MLP neurons of a small language model. Each row is named by its layer, matrix (up: input weights) and neuron, and shows model dimensions 64-191. Each number is 200 + 40 x the weight over its row's rms, rounded and kept within 0 to 999.
After each neuron's rows, "fires on" lists the tokens most often at its 100 highest values on Wikipedia text that the model never trained on.

L7.up150,173,234,149,197,210,213,218,197,196,164,184,268,191,193,157,171,159,224,168,227,236,199,199,196,224,283,177,162,261,165,189,229,147,217,133,213,212,177,177,165,236,213,228,179,253,275,244,209,234,103,245,218,281,241,176,229,213,231,185,178,233,165,195,162,204,250,156,185,192,198,194,206,223,251,257,200,142,144,179,101,168,202,126,185,207,228,198,144,179,286,145,244,157,126,320,213,214,157,244,165,258,167,229,143,170,173,196,189,138,271,207,227,165,158,239,222,232,212,193,156,194,216,215,159,240,188,234,258
fires on: "ed", "b", "ated", "e", "d", "ing"

L7.up522,245,152,271,182,243,222,184,147,192,250,219,127,191,135,146,217,192,219,140,203,106,112,202,134,116,96,239,231,231,233,196,192,198,192,166,145,171,169,215,180,209,158,193,211,155,254,192,240,150,233,260,256,280,259,218,242,136,213,112,254,242,137,198,227,190,192,204,213,254,177,186,108,215,195,227,187,268,133,200,165,223,197,226,200,224,267,238,195,184,235,175,176,183,196,204,243,238,196,202,221,157,225,224,261,215,187,169,151,140,148,306,201,226,204,191,167,176,189,169,209,258,216,275,158,219,284,204,251
fires on: " |", " I", "en", "ter", "ou", "an"

L7.up552,208,197,170,181,214,174,187,186,178,230,191,164,206,222,204,252,256,222,150,246,155,175,226,237,232,259,210,185,144,242,245,291,130,208,207,202,223,165,170,232,168,197,156,163,201,99,226,248,192,131,247,195,170,208,175,117,189,104,232,130,157,288,343,196,185,157,117,273,124,277,207,205,177,214,179,245,204,231,204,197,237,126,219,161,212,176,206,197,171,207,200,195,243,269,174,196,205,152,185,215,176,275,218,203,197,212,247,182,238,188,163,177,213,218,199,212,252,156,196,182,158,158,235,256,172,248,209,202
fires on: " |", ",", "\n", ";"

L5.up88,185,215,190,155,163,232,228,181,170,238,107,205,160,225,282,264,135,181,230,174,246,210,218,194,254,225,284,198,123,228,224,161,181,236,235,113,180,170,191,284,189,246,219,122,137,151,191,139,188,210,196,162,184,251,159,158,212,249,131,237,166,195,194,188,164,292,189,173,197,115,202,143,176,184,253,238,164,236,186,148,142,246,204,167,229,168,96,184,198,161,207,170,219,201,247,211,252,143,150,187,154,236,176,180,157,221,202,301,189,127,267,230,176,229,109,259,171,222,166,226,194,199,284,259,181,218,155,185
fires on: "s", "re", "e", "er", "es", " I"

L4.up145,217,212,273,201,186,148,121,199,169,264,181,163,141,242,241,210,215,224,181,214,251,191,164,178,166,226,163,204,238,166,103,256,157,140,229,244,214,297,125,241,178,264,178,172,229,248,191,149,240,158,263,216,201,194,204,252,171,275,148,213,224,186,218,175,216,141,174,217,115,240,90,280,148,147,233,195,212,166,177,200,191,240,257,239,295,203,113,223,156,204,207,150,210,206,245,231,194,227,158,230,176,218,175,287,150,222,219,252,179,167,238,131,232,128,116,182,199,194,234,220,200,197,175,178,206,269,259,240
fires on: "on", "o", "v", "ow", "b"

L3.up715,156,216,223,177,177,225,237,190,236,196,239,183,276,204,205,168,198,235,183,264,279,278,233,210,220,183,219,141,216,220,210,208,173,208,287,201,161,232,180,241,134,162,158,195,147,136,193,233,208,189,133,183,246,153,178,148,136,196,277,221,213,218,238,285,194,218,168,230,193,190,159,168,162,200,202,93,245,199,182,159,253,252,258,173,172,161,212,165,234,210,194,156,201,191,196,207,206,157,160,214,207,193,259,248,186,259,113,175,167,198,185,193,281,248,193,214,290,201,196,201,154,212,249,218,247,176,168,276
fires on: "en", "er", "an", "t", "iv"

L10.up476,231,257,182,208,215,211,252,247,193,256,74,179,205,209,229,219,223,258,200,115,203,210,219,206,233,161,166,239,161,205,191,248,200,124,206,201,172,198,146,207,193,196,222,216,197,215,211,272,165,249,171,195,152,148,164,218,206,108,194,129,257,234,223,247,207,245,197,261,141,272,202,127,232,166,229,220,135,198,277,243,212,192,166,215,202,157,259,208,130,202,182,265,245,203,225,185,203,131,214,185,236,183,158,268,266,200,254,186,203,233,175,173,232,253,179,219,278,184,248,179,179,140,267,196,238,209,170,255
fires on: ",", " the", "\n", "or", "p", " and"

L12.up190,215,252,130,251,244,170,285,160,249,183,171,292,107,211,222,205,226,204,208,254,229,214,154,181,139,266,197,182,180,114,230,279,230,186,164,253,186,225,218,163,226,200,212,221,170,268,249,178,221,179,149,183,245,147,153,163,237,117,203,236,214,179,173,228,189,175,185,200,245,183,199,146,191,263,230,163,204,191,160,210,216,240,124,270,250,175,152,157,224,278,156,205,208,254,198,251,233,132,219,173,245,139,258,184,126,198,238,175,220,218,224,280,106,214,295,215,231,217,178,207,185,184,263,186,132,145,234,177
fires on: "ed", "n", "al"

L3.up999,230,122,190,199,215,277,140,212,229,216,148,213,233,206,185,286,125,237,157,221,172,302,280,99,161,227,238,223,224,174,181,227,158,284,224,155,206,155,227,156,205,165,239,125,232,176,275,228,274,258,187,205,182,159,215,179,211,238,205,196,151,195,209,122,188,215,241,201,220,160,258,203,193,183,250,204,162,210,140,177,198,200,175,199,145,252,245,202,262,205,163,239,205,161,210,165,141,192,150,226,198,189,218,208,188,227,197,136,150,176,241,305,156,221,216,216,210,228,175,203,147,218,162,214,141,179,156,114
fires on: "t", "a", "ic", "f", "ent", "at"

L7.up642,235,157,231,200,168,167,146,145,230,224,158,186,214,191,240,243,149,261,195,222,217,194,139,282,174,208,179,190,211,245,127,146,248,173,150,247,186,232,206,191,295,179,144,159,224,170,204,186,218,133,204,220,223,233,187,215,187,152,178,228,281,218,225,221,125,228,168,231,145,212,181,272,145,182,230,157,165,245,243,114,234,191,232,211,237,167,172,194,149,234,160,159,150,263,158,242,206,165,222,283,175,199,216,244,167,200,230,195,174,156,194,169,205,138,152,179,158,213,182,234,152,119,243,235,229,142,178,234
fires on: "o", "u", "s"

L7.up231,272,223,231,203,169,203,175,182,208,206,225,208,247,163,236,218,257,190,205,174,250,234,144,194,171,124,226,246,223,148,121,174,221,224,206,178,140,131,284,213,224,127,215,170,201,211,239,185,238,214,243,213,152,240,174,172,193,195,296,218,205,160,177,177,168,214,230,215,136,262,224,199,115,164,191,212,186,248,167,175,197,209,224,138,198,245,187,111,162,193,197,177,197,232,215,153,165,185,227,249,269,270,203,198,111,241,210,226,159,171,243,264,193,169,174,228,247,186,179,162,229,208,199,174,99,179,209,221
fires on: " Ch", "ian", "o", "at", "ing", "is"

L10.up501,204,139,159,185,165,256,182,186,184,242,214,170,194,203,232,129,178,208,222,220,232,264,239,177,212,220,248,206,227,231,150,215,181,202,182,255,204,182,129,153,246,191,192,264,261,183,161,293,165,91,189,199,158,213,204,135,242,175,208,189,221,278,229,199,186,187,138,240,182,182,130,186,206,191,228,162,189,176,180,138,184,237,243,172,233,256,149,148,247,241,185,178,237,217,125,222,244,175,242,257,206,233,153,201,138,172,243,214,206,98,166,228,225,223,186,151,221,156,225,271,105,177,217,224,229,82,203,175
fires on: "us", "i", " C", "u"

L4.up595,180,225,212,230,230,226,244,199,244,182,195,141,245,218,282,217,191,189,200,234,226,268,244,248,202,138,289,165,276,152,216,205,206,187,261,225,176,249,215,256,134,201,134,144,158,215,203,217,189,205,274,150,204,193,194,140,190,155,216,223,176,111,144,112,190,217,212,200,221,140,155,145,235,177,173,210,245,257,129,205,266,230,193,222,246,222,199,161,199,181,207,164,209,183,186,239,235,185,261,170,189,153,209,165,192,205,147,202,177,278,181,259,209,222,217,169,183,163,157,208,204,156,232,226,237,189,184,208
fires on: "en", "t", " his", "c", "i", " 8"

L4.up520,256,150,248,189,192,263,113,208,203,236,221,194,197,220,193,213,235,295,161,177,151,165,191,212,179,233,270,265,209,274,177,207,243,222,221,228,190,208,205,250,248,167,242,128,116,169,178,212,194,164,185,193,250,265,127,165,161,154,240,252,263,144,201,216,149,160,169,225,141,157,173,134,155,173,233,195,191,245,211,191,282,244,165,192,272,213,126,151,201,206,219,183,168,180,207,266,236,218,199,234,137,255,239,178,193,226,198,181,89,193,181,186,184,142,177,153,191,189,163,255,191,189,244,228,193,212,153,140
fires on: "ing", "le", "s", "."

L12.up543,239,217,211,221,104,214,174,191,249,243,204,217,175,238,189,245,182,195,220,182,190,192,231,180,165,233,214,178,170,214,224,247,277,180,266,154,114,221,299,234,180,227,265,143,208,178,265,293,220,189,208,220,225,193,187,199,193,217,147,253,154,219,224,245,189,226,151,202,181,181,208,153,195,168,260,272,135,195,149,148,204,194,280,189,211,251,173,211,127,161,235,207,206,251,247,154,161,174,225,205,209,150,266,228,124,233,209,225,276,205,206,236,132,222,162,245,228,190,187,185,259,140,161,170,202,202,156,224
fires on: "==", "er", "===", "e", "at", "es"

L3.up943,151,169,215,289,297,214,193,182,195,161,204,202,186,190,227,245,173,253,238,139,165,272,197,211,227,212,157,268,162,198,141,240,169,157,205,283,131,213,219,117,232,208,196,152,231,198,169,289,158,203,184,222,169,163,198,331,257,70,223,175,260,166,205,264,192,205,234,211,161,240,177,160,182,192,225,218,152,206,268,226,282,153,229,164,189,213,207,154,256,230,213,224,225,163,144,193,170,266,252,186,193,192,141,182,219,82,235,182,199,176,221,185,228,173,216,164,247,180,169,152,176,168,242,241,204,173,158,165
fires on: "ut", ",", "it", "x", " and"

L4.up980,174,173,155,217,197,184,258,152,187,213,150,211,193,201,204,255,187,207,313,196,160,156,132,160,177,286,183,219,154,196,188,233,222,158,210,137,209,275,160,152,201,177,174,242,208,201,150,161,220,168,156,229,198,194,143,185,210,168,215,244,208,123,177,259,250,197,216,231,199,171,218,201,178,211,265,185,160,165,204,222,256,216,123,170,297,212,179,160,128,137,179,176,194,166,168,179,230,180,175,203,158,198,238,177,214,148,207,206,159,207,261,213,109,271,157,169,161,244,223,241,179,237,257,208,167,176,263,219
fires on: "s", "ed", "y"

L5.up355,222,244,197,141,208,247,147,239,205,226,207,219,242,221,257,256,264,281,182,122,290,219,205,146,186,150,212,211,174,143,257,242,160,254,178,141,176,242,232,171,245,122,241,203,234,250,237,213,227,278,153,148,146,197,245,206,218,260,243,233,190,220,129,155,217,157,262,278,135,204,190,156,205,191,200,149,182,172,144,207,206,235,191,229,143,201,200,275,230,155,215,136,168,210,156,217,190,142,223,188,213,225,220,183,136,180,156,193,163,251,229,207,159,204,230,195,184,190,181,207,231,175,258,269,189,225,189,195
fires on: "t", "f", " with", "A", "ith"

L8.up742,241,173,292,218,225,199,174,170,234,260,209,117,205,175,164,222,208,185,213,187,142,231,236,275,161,136,193,180,191,140,190,209,211,246,235,197,228,132,187,210,241,173,163,172,183,218,225,267,213,202,205,137,282,175,207,201,242,159,204,212,230,214,207,248,182,201,229,212,228,157,175,204,131,113,160,136,224,187,231,189,188,226,187,207,250,218,219,178,174,293,206,203,258,159,153,155,260,182,200,249,165,202,185,158,131,241,131,197,116,190,247,178,219,272,190,262,187,186,212,154,200,250,182,198,264,292,245,264
fires on: " The", "or", "ou", " I", "n"

L6.up731,161,164,173,218,224,182,283,264,313,213,193,178,231,231,222,239,203,267,193,216,229,160,92,164,277,218,179,203,145,222,219,226,179,194,131,221,162,279,199,243,253,232,235,204,259,234,155,137,168,205,157,186,193,155,219,173,218,232,197,254,179,156,264,232,186,137,139,225,260,175,202,168,181,169,221,195,186,193,207,180,272,174,139,222,217,234,170,220,182,159,240,204,227,163,217,187,144,210,180,203,175,169,176,193,240,210,216,234,159,273,297,220,237,200,137,243,146,253,166,242,263,112,203,203,227,208,209,204
fires on: "s", "and", "es", "ud", "ow", "ed"

L7.up222,211,248,199,192,226,263,164,182,158,214,157,190,198,167,154,277,201,214,215,206,227,278,200,287,259,107,177,256,188,127,200,241,65,258,270,208,147,164,121,199,237,201,203,201,160,225,194,264,146,155,199,202,250,180,193,253,235,167,149,145,239,126,163,152,141,186,182,262,97,244,255,203,212,207,127,197,222,190,225,185,256,171,167,149,177,236,246,237,147,224,249,146,270,222,255,205,190,261,218,223,244,192,212,235,166,244,228,224,150,264,194,233,196,228,213,182,281,234,233,118,164,226,198,245,193,257,167,199
fires on: ",", " and", "u"

L4.up647,225,183,249,246,130,158,240,175,185,192,134,238,240,144,266,219,209,147,213,152,234,191,137,220,140,144,232,274,211,155,205,176,194,263,167,189,127,170,184,199,282,172,202,171,187,236,200,190,244,192,212,217,229,224,260,182,233,162,209,189,102,196,165,160,236,187,197,251,228,167,224,207,152,196,185,123,154,243,220,226,215,278,124,195,169,231,260,133,227,308,208,175,133,184,255,142,141,247,258,187,177,210,147,166,181,242,186,139,227,207,195,254,105,149,193,186,268,142,219,205,205,241,239,169,130,220,206,177
fires on: "s", "ord", "at", " that", "ing", "ed"